From a checkpoint of a small transformer trained on Wikipedia: untied embeddings.
MLP neurons of a small language model. Each row is named by its layer, matrix (gate and up: input weights) and neuron, and shows model dimensions 16-143. Each number is 128 + 24 x the weight over its row's rms, rounded and kept within 0 to 255. Numbers have three digits each. A neuron's up and down rows have the sign that makes its largest values positive.
After each neuron's rows, "fires after" lists the tokens most often just before its 100 highest values on Wikipedia text that the model never trained on.

L4.gate117:109110131145140109142161083174138127114179141164191125138115145111119136123101148153145114127144121122118130077166099133163119107091127136108131138153145115198157129125147172179138135122113116130109103132138136113104122112122120143154127119154111110134108111068127106101179148133116162179127154123163132137181116113121127069115146160125164103113060110119132163106150140156114122098132
L4.up117:140112125141137089112163085130134182111190126138150171142183111119173148143137188115144111144161109108119136075157152106120132129124146153126139156079133123149108136130151148138139096149108151148143116118145107158106146123139130124104091147143122128132126133122063127120128135148114146143118156168132077111156160106119122102137163126110096120134124090095137126144134153180126115134135
fires after: "\n", "2", "1"

L3.gate307:097142111135174142097113131134125143161154127132104108112120142107135125148122157130133087111207125135146135164137106125144142152127083118155115062118099117096076119131112162121129164094112106121092138152147111099104098117169110122128136095129092151130152105136135165124152129069103120116126144139143118186097179150091132128136162095076110133111098141163139077114106136180153101162127
L3.up307:114112119154132103085106132125118153108155155132118125145109186128177150111114112136144112104184110106160145140052094091127146128111036146158132090130133139131103145145129115124087166109116078080139097104092141114073157152156112103129125130106142133095144135161171135133145135080148162102132145138140114137126145145055122126156143088120137121149148075127116113107132125128135122155122
fires after: " ", " |", "2"

L4.gate12:140077165121068144153098120137164116146119124135147144176188111122130128120135090161092127120079137147157117141137121115121100133162139126141122108164135112137131105126154120118113120134107141136127139144118106111163184169118103121152120084091110091116162100116151128093150111118117117110118114131098172099156093124124074120114118177110170097124140126100130131182138092122129107093124
L4.up12:092096152083115123162124122105145079179117104147159166143112148115149131123165135106099107110096190127122140096116126153113109110142172128147102130134118125148101161129120142106102077162130108136162104147115105145145166111147100110122114090087141103100135120126125075138140109139123115092135121138139157099134098118149066124122110146101155134083148135101149110153109087114120076111152
fires after: "1", "2", "9", "7", "0", "8"

L3.gate127:112149109126071119099102132147157086184108114150108149127163091107171147144149138073121108141125128132122098111107140120135135130119108123102122076132113117148062123108119134129160105136153117150128117122141102153143128112148096141129126139112106150134127114124130112113130124124156191089115103138099130144128099140081118082159118111136150155101080146073150131112119139106148111117126
L3.up127:135112176124107169143140134133134070131116138144037133129132118112140172128152140143131149106131107187141168104109116130129128145117145130144113137118088130112136155137164128136100111151109118154144121137159168159108100081099136153124137133111102105121110152124109124112134086100169120113133092099107108135134104132162160140135113107117117094135135123131184113111132095177119092135152
fires after: " ", "2", ",", "1", " $", "4"

L4.gate205:157108145103106094166100105134131093103124094138129151143124129105138151121143089144107151190105115086126146108091154156101120136137143081124117133160132099155186145094113152129077134169135190154113107128128126081149148189122100136142152114111096125104151159113122147137100137132137131125136127111146149091162133106132098138176102160090143119124117114120120123135124140121127127126135
L4.up205:086127135114114138126133122137140110178176129115120133121126087142122133113137160138151137089127151153142137089114098096134172123097137149138128124107104109138097153144166117150156073159075087150118133145169098158168118049127141131156089099093128146164108126130140132119144100131145115156127138135151149143076146132105132112126113120182121122095105129133170145144104104118110113144136
fires after: "9", "2", "5", "8", "7", "1"

L3.gate243:108121098143112126104132143171145130118108149130133084162112131094132156129134119098123110171089146109109114126150157110153089083181097128124154122147160137132102117068166171120101121160129131152127141146102087162133131142097137118121106142147084110152125138096145163123168120121108151103114123163141158164144117103111101152131087140122141146113131131072153131113109135135139102112128
L3.up243:134120111084119127133126150138134112041090158123145101123091106123118160139131113166102121190077154128126133118155135127155122132118142141111150098108175158138172109113157158129079197132123110126150154139109096128122148146118109097135142111143148091144095153124118149119136099160126159115155119142153128117131148111115101154102136149092187134170102103101126092149135118161093113135140
fires after: "9"

L4.gate258:113175135103088118106123090116136144099133123121089148122161149099145159120151135096111085134132094104122098122129164140125183132118121098130109158138112098119090090145113141138175124102136101133143120086122160159105123142140141122104127162144103159181123141107090088129149124128137125136035145132109080128117139121132122130147143122111058155151159136127090120121143108142103092074145
L4.up258:134129132123080125168121076141129144087134121120097167091155135112139167099113148095125125098151119098158110104093134166115139135113143096124149185128160113150131134139094147139165125127163131139134087116114181150100107115137116113117116129135143142141101132144102120151109127151130154140108137108145093137092112104169115106144156140098097152143100100182126151081172112121096097103144
fires after: "2", ":"

L3.gate183:125114136098041151127123142158141116148097155130146152140143131098107140148101128135142111127113119089126128138108153125145119147157156142148120098119074117148118189121137182126139134145148113124102172131084160153110131096133163138115121087137153060124127093106095107104133139113116122102103159132162095138115081137089139110121134138142174127111134120135131114169103137165113105100130
L3.up183:107138130161140142125095117161119104165136094130158160107146114116113119138134155082093116156102117146132122139133140126115153123073147108121138087113140124198125116173128154107140147132123158162181095145125104144148164152148129124106122115135202101148094129119150130113107131121169122175098145130104147120127076115157101116128103134081141172100105137101084138118119137080110133110139
fires after: "2", "1", " ", " the"

L4.gate149:113193100188106088128133130122123100137152097103161128097110126105110122124100120116125124133137141130086159119154139132149115119121107136133103132104090148089134114168114146149159185120116137150103128125147142124104123137164147151118153109126124122131131097098150095124148169094155143138138168085153101150142136097130127112140166116137115098150122145155074121092109136202147111142136
L4.up149:129166088197155045114100135129136090187126133112111118094145125136101130114145165149136155150180120094099187146148116136130154148097106102112104131074151148145125158176154139137169121118109145136113136154138121119119115179149120125125159133079171140080129122126128103138111123091137155119146140101097112126127145112109117127168130124129125119110134116158104110111100169152151115160132
fires after: " "

L3.gate32:163094155100106142126119110126124123123137133149179162186135085154157118140155109128105087156115180148133134116131152111129095096173163152147110115157105148132133146172144126166150110143101154121116130141135111140162184125136108134153117089127135155158144120065119135084110169116145112141132123077134127120120110104093120136104133143119144091095102141118135101196109160122110120083129
L3.up32:127104144135127125144098118132124118166149061140141138179119147111149066158137118110138132149092134125178141106144155170109125095142138126181108123155093085134124190127145119117108124151150156135121125089136103087133167131119133176127081144117069139101185097110097111126128142109144094119143121078119178141115144132138093137148129128130083133113148153128141138124097123106120134123163
fires after: "0", "1", "2", "3", "8"

L3.gate251:152122136107145096096120108112110164098160127158155112126089150124121062120074102189126128100115092180132127137134117107140088119130070167137110098135092156117151080134126116100124172126103156110093149153149128133132110138130167105121141101155124138117126144100155152087124131128159118123125103167126130138134139112115147170082151113140137059172157153138133140141129134167135128113157
L3.up251:129146113124123127104121115102132163124151148116183128115108156122118111164100155132146097111131147119130127123158115138130120093112090153153123113166066108084073152170128127102094161139104137133115124120134122125076123130179136135144115106119159127124178086119146155116111115144159122164119122134211092145118133169096137145132129115171135121141089117152112140117089157143103113149119
fires after: "1", " ", "–"

L4.gate188:136177116123132158130124138161125095160140164159156140125159135105135116124119087139141114099096163139137081182125161157142136106185059128129152079161151101133096139124145133101071093129137139167108149122119102093146172120092133119147108107063124089137128123107095122106124130120137151125142128142149134154175134113119130143122082121143149137125144146108154099137128151150143124118135
L4.up188:140157113157116126148121108146100135145161135153125153076154156126140128105076127139187110073138146112123115156096124129129127171111061151110112105177127123140089166138140100110098111128140114156120158123143127107140131112103114167162099102090138120093142139125119140115097156122156140158127118120150131160141156122107146140138106082163096126175140123144151137095125118132114153134141
fires after: "2", ",", "5", "3", "6", "1"

L3.gate165:161153088112117097145138122133101123083176107150143107079158163130091143154130156137138089138151108145083088144143148126160088120135119132100136141137140136109103093137098165128172088098128175145096155145130110164134105137132129141116143108142121144131144158076133178124137136113132121167115128105138143143105166095128126132128176122111130114153099153146136114110107164185132115132140
L3.up165:079126088082127142125121104175123141122143147154092132148162180092120147118153158075145102124123167078130137119124152111115105122110126096108112108128134157111072178115080138121139143133126151120109140164104100130137131119134074119117127113123104099146156148122095159135127139140148098142082110143170152156091159135142105123109126102136099116119109145143190107118107116121090109137131
fires after: "1", "2", " "

L3.gate213:134196130153147173115179095144128105170143146132113140137137106122126169127100134117130108127124141128140152155090123133164131137174097063098165047124120110133116113110189152109112122151094137150078156153140089110141130108129115137151119128154093126116150084109151169104148114102121097127137101136118159137092154133104131124141085149128116137115118147136162086112086118153124120152100
L3.up213:152121097108143153098103126132140101183164131130096151145106103098134117156142147150115139147112086152161131144142115147111154112148159102121108111131117103093154109084134129132153135131126062153133173135124159180129141125152145124139109167159087165148156098157136121156127135148079110119112138139081155151161125152153097133102121154128151122151116145079133124156147076151166154142121
fires after: ".", "9", "7"

L3.gate209:096118158071131156169116120125213082164107127131148113136112079141123097185143116133139137117076152139125101105139121162146143108136147143167120144106153116169120139101165136158155122112119144161153099123153121143114141106116155145149120121131099097138138099117125138132173135115101138138142170152126159112123149122160117119138093149132124086105122147083121142150148074109155096090102
L3.up209:100104143088163124162138111117152114146128095142145127144116108084119117164167120133130161123130199110136137140136170198138147081153154111131133178111200145169175154144141133150122095114160157134125114117145117111127156134128143117133129124125116108124103098112088139150133114099080140139132178128171161121143169108171134125147125169140129091106101131091114153123132099098126137071113
fires after: "9", "0", "1", "8", "2", "7"

L4.gate268:105137139127138180111130141128158145156143169117178141133166123122099134120125129173108090120079150131133124134113124105120118151171133135111124086169132082089102143101155141170100101148127100168090152145103137126145131141158078160133139071114154135080149149103122164106176105152161184102134123134152122143155113124107118125079106115127173127123109104107162149137124118118115126159165
L4.up268:125091117094081151116112146167115138111109130096131137184146152161095138119115129149127130155156100085113114146173131118122076141135159094090108101132090118156166134138175168154146134173097127125124154126102134116164119182097097128130110106170112097074138136117122156098138121161176082112150129118167107129125125118138147132074133135113150132145117115114134123134115145147117118169158
fires after: "1", "9", "8"

L4.gate148:108158068086136139150119145163160086120125142120125095146103102149126157151128069140099099131103170159113141112101117147134142096148120123129111134091131118136118081122118133141128190137074142132140127120125130157123163135126098113111132129136088119145134063094120130122149174116104163132121125158124089118108145127112111118133119194102141102106114145135096116159113138160147103108095
L4.up148:127134117108157109127101148147119131140124116124116085137129118136096145144148114125134135115159112129101140187135146131144123103151103089112135122079129142156155080109173149088089154127108129130169118200084120170141131147101067080108114143169134128127126121128105124122134166117097144100135126142105113125122144139127106144097125173119155130095118120136110075157114162126141125145080
fires after: "0", "9"

L4.gate305:125134107098122104142111151137115086114169103125149103124168112075113096125149075147121124126102183138088101112155161144117106112129114133124148086121142136111136090142102107147122110147091163113171138160163098127189122070106125139171120132096128116162109137116156152126126123118155130123105159171125130124098079139089067090134145146108141096090141133098151145142139113104120097119127
L4.up305:113094147127097120137121136118141111082138133125208116145101144129122071092082110154131135106097090135137125137134141135098075132147155130130123102191149142121125121137128115091085115112107136136139182137112131144118169151138117109118115128145154113111150127125127117096149120160117129112170130130126115094172124079115142151116135115110139146100086112122143133144060134125089132161105
fires after: "9", "8", "1"

L4.gate323:132166106155112100143125141125135071128131114131158110117100113121108125118067112168119135159151111146091112110134130113154108153131093109133170125082122153166134100140136181145136127111146128141091128147179091116093134147149158138129156097157135118123118087099094120102153138110116153149158136128097094137150133117110153115099168123103170120186117146117077142143115120172165141102135
L4.up323:143136103154122086126091138129156058133128110109161095109122123119114136120112146182124175168153088156118131152142116122123102161125120106122138119071119136140140095165135163120147137125092127127096160155170102148104126155127114113136158129139173155111097125135099133106132111121100141096199114121068109094117137158111142139118159127095136121158133119116097097144115135161177159141125
fires after: " ", "9"

L3.gate312:107127098131113127172127166151170112135128127139111115128099129071119134111105117119146109142089139161132180138137132124138154152150124125164144078103151099164102095129154123132114160155110132142139125142144108156152149125102105132148134112131098107147130125106168159087148121122137138105121129172138115182125091119089098099155145133118137114142109123117140120132078108135115062172117
L3.up312:134127136064129137164133145126100102124117089099132157156134124108107153146161139169114126151106124122150152127161125137129143123141136131124125106130106150158148095069137131100101197126143103115169121141136118148133145117130137118134137130172138095136147133128130162111148146155144126136124084186144118129105137120102107145096177136092193154110110096066141116154116155136093128161113
fires after: "9"

L4.gate378:108092168090114182148097119140146134141125140151180120145137099071149114155147120130161116130087157149160098119119168197122142110161160123139113157125153143149130156125156116126166114149150190125105113127164094112140148101086162116175092141128119098139143106101125109106135155130124109132126152151164151104111132100129108134124121154171147141100132158110137110115105067105122130081154
L4.up378:129117141079092145140100137120125145162124143142169097140104103085141088139129113126159134152084142139150084142127155184123131125155144148135136153125153148119118140125149122114182126140147180121136109101163113123150148109123187114157106155150111096144131104111125101119135164124100098118124127151138158094111096084130116152135135139158100136118122171110136131112137075101115093104169
fires after: "1", "0", "2", "9", "6"

L4.gate140:107134124130089181137130151155109141177108128130128106144140097147128139157097098147119082100097143156161098139115102141220128110143128136120125087123140082162136129149117152166114148101142102141131119131100125118109121132114110136178129055099127169161127090115110135123170118124105102166098110111165130133142124167140136128107118137157147131123139153134104132124182123128112115099160
L4.up140:122132144131101125127142101173115171173140114121150106135122136153088096164087126152186137085120117112111173147136078101131101125103086115133113101119106144215150130111094155149119137128140146093123129133104138088096122134180125122129149117133136156120146141146158122125144166131123126151135122138083165138143123137133140133143104158109140127159106105103145165113139138105104145142139
fires after: "\n"

L3.gate246:110151112114109147160137130173149122130120146124149092117105117124111181145128108093130107137090116117120144147116145128187112117155108098131129110098138085149105111102165215120100117145124159148145144160123115144135131128112097110114122118145123086102100098082107135106154126118116144110114138145145132157127126103143107073130098148116157139103126101104149085121093151143117057144110
L3.up246:126116158106141129139079147125138085129090119145163118116080079140132128117144079148087114161065111147166115116148137122120115135133139142136147147138125139124139110116148154104107164123135120116197138127154134127145173153118147088154123123128163081137130130124137133092140124161135160095127124181129120111136128135106101123053141143121193105147124109080128121158128098137102113091121
fires after: "9"

L4.gate348:138117103133111146135130125181184165162122106168112128088202119090132130167098144138059120128127132173113112116148139137117129156185129125095123149143113106162093097114149140173140125123137146132087124118104137109143090139144136142134112101139119118131112138123162140100118119125092161139106154158143107144169132134178122079121147092109123126096098098091139127131142113132098122117114
L4.up348:125128049087089148105063150136115117141091091107101125131139138130084112147121115141096133154115109111153113115159163148107152165123189120116129132114139109128114119138154121112155147128130142086136178117141163121143123145163103116117114135152123149136089127137115128141121109104077123149128141138128115100059141102141090138109151121127137134094107102111091161129119104084105129164154
fires after: "\n", ".", ")", "0"

L3.gate283:163070157100091129150111114152137134136128113165162140158154113135140130153151105132101114152106172138145127103128134106115106114152148115185138124128100123136128125091156109116156106117145113139116106151118115141150159126129145119145104106101135143158167108105102065107106158133134096172125144132179161091161102136123133144103126137107165103137090166088156152109096115133134123080094
L3.up283:185098141100111118153081100124121132163126085133116105164133150101137110145177104145079153146090157112155140139115138128127143115127096106177149094157125132113133111114116111071119103138135139110136156146129100094133134132137120121113118124087090133125139126125105094144123141107164084119149173128108185079127096108111086141149095130119130137145132143131158148132102071122128087116162
fires after: "9", "2", "1", "8", "7", "0"

L3.gate210:087098123112110129143100204158137163142116119140147140147123085153101123137129137094132098115095124111085135117120153120173114166109118130147106117123107121109138151123098147149163134095137135169148117137120139156139118117127123159096116073167097123130118132113129158129155168112118144117063111109174110119106116095125173109140129110124169117114125199127162100120135117141155072145137
L3.up210:123097150151064122141114115126150170169122129123138108140112151136120090155156152143118151085156094099108118191117140131129118126077135124146087084134109155134156183148137136101137149127103092125179105125116119138143133133133147082134151119100089125132146123139118112104119159162108156097096176117129170130122111131135149117129152154124129127102134148063111081108120128132105120107160
fires after: " the", " The"

L4.gate137:156158127106111130179152131126135118107142163144185126138106094132077123115119149105164126085077108146108153100185146144167099115147140178147175146155125097136130104101107142164106126076144113117135120133118123147147155090095120153168099123142138089154093098117143096113127089127137130127134098139163129128143136118113196117100153110114155119101095130105126164137115118135123126140102
L4.up137:117158105117085122176110112158172166118129107136149118125068089111083115107103117153157168104144155116141105114152156137160111131152142109095138142127175103155166136123140147123145132120131152145133132132095114151133189104109122127184100110136120107087107137113115134124123102125122194170142123133193103144131132131144158161104153111141166127119116115063139149126151140116110153143158
fires after: "9", "1", "0", "6"

L4.gate49:077144100094113152110153137121138098176157144123120160163110096114122144139117107123134115120089125152109125116117137156140148147139123147138133090149113074168081108124134122161145129123133147184109133127120101168195154122120147132129085121111108115156166072108144145090143123085126110108080122159095135184119094115071105116124113111104167128121126157074145115155111109111148113134124
L4.up49:112115185075108139135161113144100147093120107092147127129127140102129124191115113135161147152116101135079139142164129124128109098118110121104092121099076146119149113142135153148143139146115139122155124188141117171170118105117090118145151118126088118152153146128067134086145131174084108099125145187149145119119153138113139132132159095126153155162108092095119105130080098127108138169124
fires after: "9", "8", "7", "1"

L4.gate239:112147127103074130110132123158082159101148158127117150117157137110141142118123134103098105112138135116111136103141134125155143089130115089124167142111112099118094117129111126132177143106137122127131125122130140160109116157137117104135129143129116126158125116123103092146140126143138127197024123147142111138097161111089138115157149118109066139112156129120096146123113129117107116116139
L4.up239:135175130132111130117121105080142130105126149125139136145125099063145144096114150117116120118123168122141105101098185172104143128157122109116182140146145102137106154172089138161127126104179111157157108120162163099120158165136090100143116122142129153113107115110083128142116155146097160152090129146125108161089131090117095139118147107117110171164143149112133154142084090122107148081160
fires after: "2"

L3.gate237:109126098117143136148157128151131127119135071147101109090155134109121148140135159128128131123172154087119140135104133124144115142105121143111169146128136146122131127123152098139160134140114172133113078092119134107135105150134101168115125149184129177128103114107135171131134090111113179157103095104167114153129187139150178097175081098123124119056132136125146104115151119095145132096114
L3.up237:141115128138089131145105115145122129134109123132132159102147117163136130072171111129152122121121172125118129123121124144130127115117125142134100115142121105122114124146121140147162102143126079188105102146145161122158117087108109137118122106105082097109118100139087075127098119135095109115113124115142169146133082126151104136079135102126148085131119144156145137148111172151160070161105
fires after: "===", " ===", "2", "3", "===="

L3.gate65:130124151102083163169118139159152133138098131136103138128156121153139128159150134102118096118127189115124135121097139110137131119114126113168122169114145089147093101138126154133143087144142113139139089111136145153114129106108115134142116132137117079142112127147094078154130145127103144150070112117153113112091133129126110071214090142113090124143147115138131115138130128106106059119141
L3.up65:139168124073096113182094147108194123131080134150146125116086089104154145131142159140136138145114126100144119124100181131119138136100114129121132144137188084162116130153109134136175094125159139136168090111157114144112136101112129120143109098149121106108104104127081116128092126117090167114117108110160137128098138116125108103127105128132136139124110146129179149132162096101117102111149
fires after: "2", "0", "1", "9", " "

L4.gate44:123152105092094159146101147148145132150119086133166140122157079121126118151112117114088127154140131132112106123128171142129135115173129139137153098140138130136107096101120113125158104126130153171099108077072132173120146119168168149100093167135100096152122093114122098149141111130115132142100106074127135118129119108158163109129140128072139135071087134087115123117116133107125145141107
L4.up44:146165090121141095169113143143152133129100130124095151090154108149085159139128130125102145120170125143103130102111155141117126127126141120135136131098152132164140164073180132140167077119132172169142098128066143172121120118138129136130105133111143149123105103149108114158124101148075142142106122091143129116138142077165122114172131125091108170064122100129087131097127102102109130179141
fires after: ".", ")", "0", "\n", "\""

L4.gate199:123134102074111155103143160099144083129142135139127132146164092157158132117118139121107120143089108126096151137161127145153132135158110162110133102101086093091118108093160118135112138102104126145118145126149141121121150092150144162077114087118151090144116096093096140123114117096124096144116097120112146115126148150098123122105097105115155119112144180139093129158124122138145100124090
L4.up199:149088124098073195145154115124167098121121127103126119131097152146133102145106130148129137117137085155128147116091122107118105110153161155133096153156090090120140146155131104166123146133142139112124151136140136124122116114129145102121141076121110123126105138129179126089120141157110121095120131114130104103141109096111191164125127144150113144172106117129168103116122114152099095158189
fires after: " ", " the", "-", "–"

L3.gate123:114165109137135152127135153083122130177165144160145154164173086119149129131129113115152083122155144161152149096087139145146160151152075127118148061105120107128111136112118135132151154120149085141079113108141153121103166123195150128147124114115097110143166117105157162093152156066118133108118134111124102130138138147069148082145117094103115160098104120159122084139131121133124110091129
L3.up123:169140122111152147136077105120111128076111155115083118166108167157122107113133080111168135081131124117141121062082112101134114134109114122131132112121148127131126130162128118126085133143130118114124156120130128138097136125116122136122161145077103145144139132155158103124138129112158160077145112128146101143176178120116178131093076140127127146141147153123125095113132119130122100121188
fires after: "2", " ", "3"

L4.gate332:128117135134115115130111121133174130114150100158135093119125135107187116147127144167110097170140166130148142097111142162118122118149132129163121114132100073172141112152111139134124127147123122127132081111118071070173124120117150098143121100122098095128149128120150065108114123090138107150138126148152121106161107131138100118129105138119137113143133132133152118117099060191156135103141
L4.up332:162089148086156142121112094134126116151119131150145156209156082131123096137121102149088113116039150141181097149162113145128124106106142137140107117182147141124113141112129101080096082130150160120118129136142133142123168145157111127138111133114136137121113117114097165129143126124126135103125127097113145128118099086121102124095102127117193154080124141116120151169144127097122070102157
fires after: "2", "9", "1", "7", "0", "8"

L4.gate229:143106110079122131130138111105127126093155153130150133137105131146129100144104141098123126128090139166091143179147102123118156139116114174154100104190105129097098150158104084160121118081147145158084173151138159147143133119102124178128124057144153135152176149122088132133109142144154147146067100131136094175133121151118160141110104113117164144133156139103147122143119118117107149117145
L4.up229:137124126123095116130136069124083176112143143116171134127144148160103119137070115122118131114109109103112119138175119105123118128138138129153171107136079114140134074167130100150133143162115133105105130143088127138175138156130118146111158146206143099168119147117135085093129142153166123135083090182151112121167082132065126152109116119112161144130154130085095110159100129150121115118124
fires after: "1"

L3.gate373:097127159107123180106114123141120096171131111127122105162099119131117116129147163113158104078113085141118131078152139134112152128183155144129136081109131127154099134126147143147148103130153097157100100124155110134124168112140138121138139145147079121079137116104096188113141155100107124079121106167175156140099130091137115147102107125124125134075116137102131134152099100121106107086113
L3.up373:149134119147119136104091124169105089106146123110126129146142160127112125107149143170113130125112024133145122113113107115107093140116159143132107061139127096106107134117119111081121183129101120127116123170093125109115147157131104120122133138136087143059164144145131136142111121144158138095159092110135145145120125121122136128098128149082130121130106135099165083120132106138143107151113
fires after: "9", "0", "8", "6", "2"

L3.gate106:084097120080088130114161150102115131193130180141143124146138107142131098138125118116105091113126126152133126080144125129166153126131148129123122091114086126138114148124108100151163111139152120143141114165127079143132151134192098103137123091105121126146133110122078106091136150132119166102127154160117122140166122140135124124078078090107138131109083146127127179171144131134170085109136
L3.up106:101103108094063083145149135098130140140101164111181150108091120142097087159127138188067134110156096088135144100152087095152144139097123122132110146145101151128131120100082128146154166138132120119159123116130148155143125126160133126120144113118118132082128142138109165142125136151076146152130132174104136119162137113075101099109113110117122138135116131146129163105147107109165100129129
fires after: "\n"

L4.gate336:142096144070079151134068123125145106136098115113183168153141093134145121128154091147118124135112146159148106124141138140123132146118169114189156108155112132143129173168160122130135087126153150132094113142128119146163204125114126165122098095106117120117134080094099129120120115148151113125121074113145163124127073135143094139108094133125184130135104142130124120154139117108094111081132
L4.up336:137094196142114130156144082142110139119148121162143133165109141086134073118111109153078096150101140107156167096127145181155087091154144150132119138132123171173118102091139104086101154163125146141115119175140065100104170160129144098133110128095094124149169135110105114157138117118141105171139150116110162127111139117145106121135113128160098117078089165127155152130106106145148112121109
fires after: "1", "2", "0", "9", "6", "7"

L3.gate39:125157088126072153129133150130112140085121116126124133115144145158120136138122114113117101140140112144105091139147132115149130073135126137137118090158154090154093122131164169138143121118161111125143109119114102150124101118099168139152123129140097124152206109135118117134112124154153124102096118103110121158114139140156153127115118150144064104061137133147110132151132086127170110120102
L3.up39:126138127126085163167142119171103148100115127124084147117135144151146142096149137102153160110097111144095128123102118106109140118119107111098137105139215078171136143115136105147152107139157103145152089123147130144104124072113100108134152146123118143149166132162130129137071120152144125088122095110123122144098145129161155120143136148142108117114114127130147139116137118115138140150150
fires after: ".", "2", "4", "3", "6", ","

L4.gate7:153089185112099108147151140154105087114121115119153117121157136113108127135135116149130096108111141097157095130175161141139089112137169140193124122145122107108137138117162128132091128141085088136131107163130096170147170123098133150138117109131098129096168130125123118115134145089147153147149192081141197107127109095133108108102145119141119138099122144117147120139161142158103087098120
L4.up7:149086219120153120177126116120085131116085107101139095162128142106115115124126132121150118078130128059134142132149142162136070111123156104162136121117127109185148133150139135071103105169135135105125138120134099126117125115115096118133125128148133118111129138143159127123126104104154136125180134080125167087140145145133136147094120149120119144125155129124182124139114149136123126125135
fires after: "1", "2", "0", "8", "3", "9"

L3.gate149:140114152153163114129090116103147177134127144111143115134091124151091085122130164183166126118121139150165146145120102106113172122094081164182114074122133122113123138113111140127144131119102105102125145139143138135124116110146165098160129142118122108110138134139126117106123145140150110115130109120119163124118115130052102163128158096138158111177116110146175138162109136181130127151137
L3.up149:131167133140144098149133129122150132149138130138138092133087172124133149130087124111173111128190137158132132101116119154156122103122086123135130118125074135140150122136140115156126138121100164110088104108119114118072125136192107148124127081166128114149120119091121145112149123098152143161128158063140117135115162121129158109195185124103121116110099133139109109125138127126112159146149
fires after: " "

L3.gate176:148121117123142143136134118126139130127173120133144158148148078138118117125097132132158098132086101157117105146118127111107144069140089152114081054141077111125113081115143138118151140119085091162120170150153103162148136124103119130149100146145081146112191110114152113109148144146143105117105106116127128143125132151101091134129132126157130095185126163114130110142107129170170121125095
L3.up176:165188163144177159120122180167169126190117123121118144197106139114122112099158117135172129124150087169181101133140128138114148135145170113130117105107124116125097110128143149119113128123134107155130131113158119154092151082109129170151101160097102157101161099122121121130134127138131111121151122149108137154120191122155127141122108094123103123109106152096126091163139090112151165070114
fires after: ".", "0", "4", "7", "9", "6"

L3.gate58:090125094132162098102132127182129133107162138145097105128114126094133144166133136168140141138140162124099120143128113150142149174127095106104129101100154125133152090116113150134109122114152154107089107099141108117116112152150092111112152139149087105101121139096139160134160126106184130165170132139159160133098142119112149124133162110103135113148083121121143132091125135120161078122139
L3.up58:149118138143077184132171111137118161143088103111122137156152148151123129078121153116117128127149103149140152128174148104128153094163171124139175170135156111126130119090180095160136081145116137129127124128086109139119127106096152124129121119136106110147112092148110110094113126153133110148080133115159103144120114116120131161121138125133156124068120109136140165144097105097063112136111
fires after: "0", "2", "1", "5", "3", "4"

L3.gate303:124134146100166137104108148164139110106106154118071116169155123142143151139141115139139087110107153122155100177149129144144149117147130105143096105131138102123103167125167152119100108127150130118129127131097138175137092129120143148138104108096124123125153104127070108123162132136137117110156093140162113122130132132134135151152083111133112127168185116169126071119140146125136045128116
L3.up303:136103137135118114156118095188141141121078150125112112133144131165137161155140150128175143114171152122129121162131081109132116109082113122079104111138139130154112161105139123109102103159150097117121118124118129149132080077120128150145108140122150122119111131171114148117145120166122137099151091142162140117122108143102154141160091147131126123136124112172157103098098117099152086182107
fires after: "2", "0", "3", "9", "4"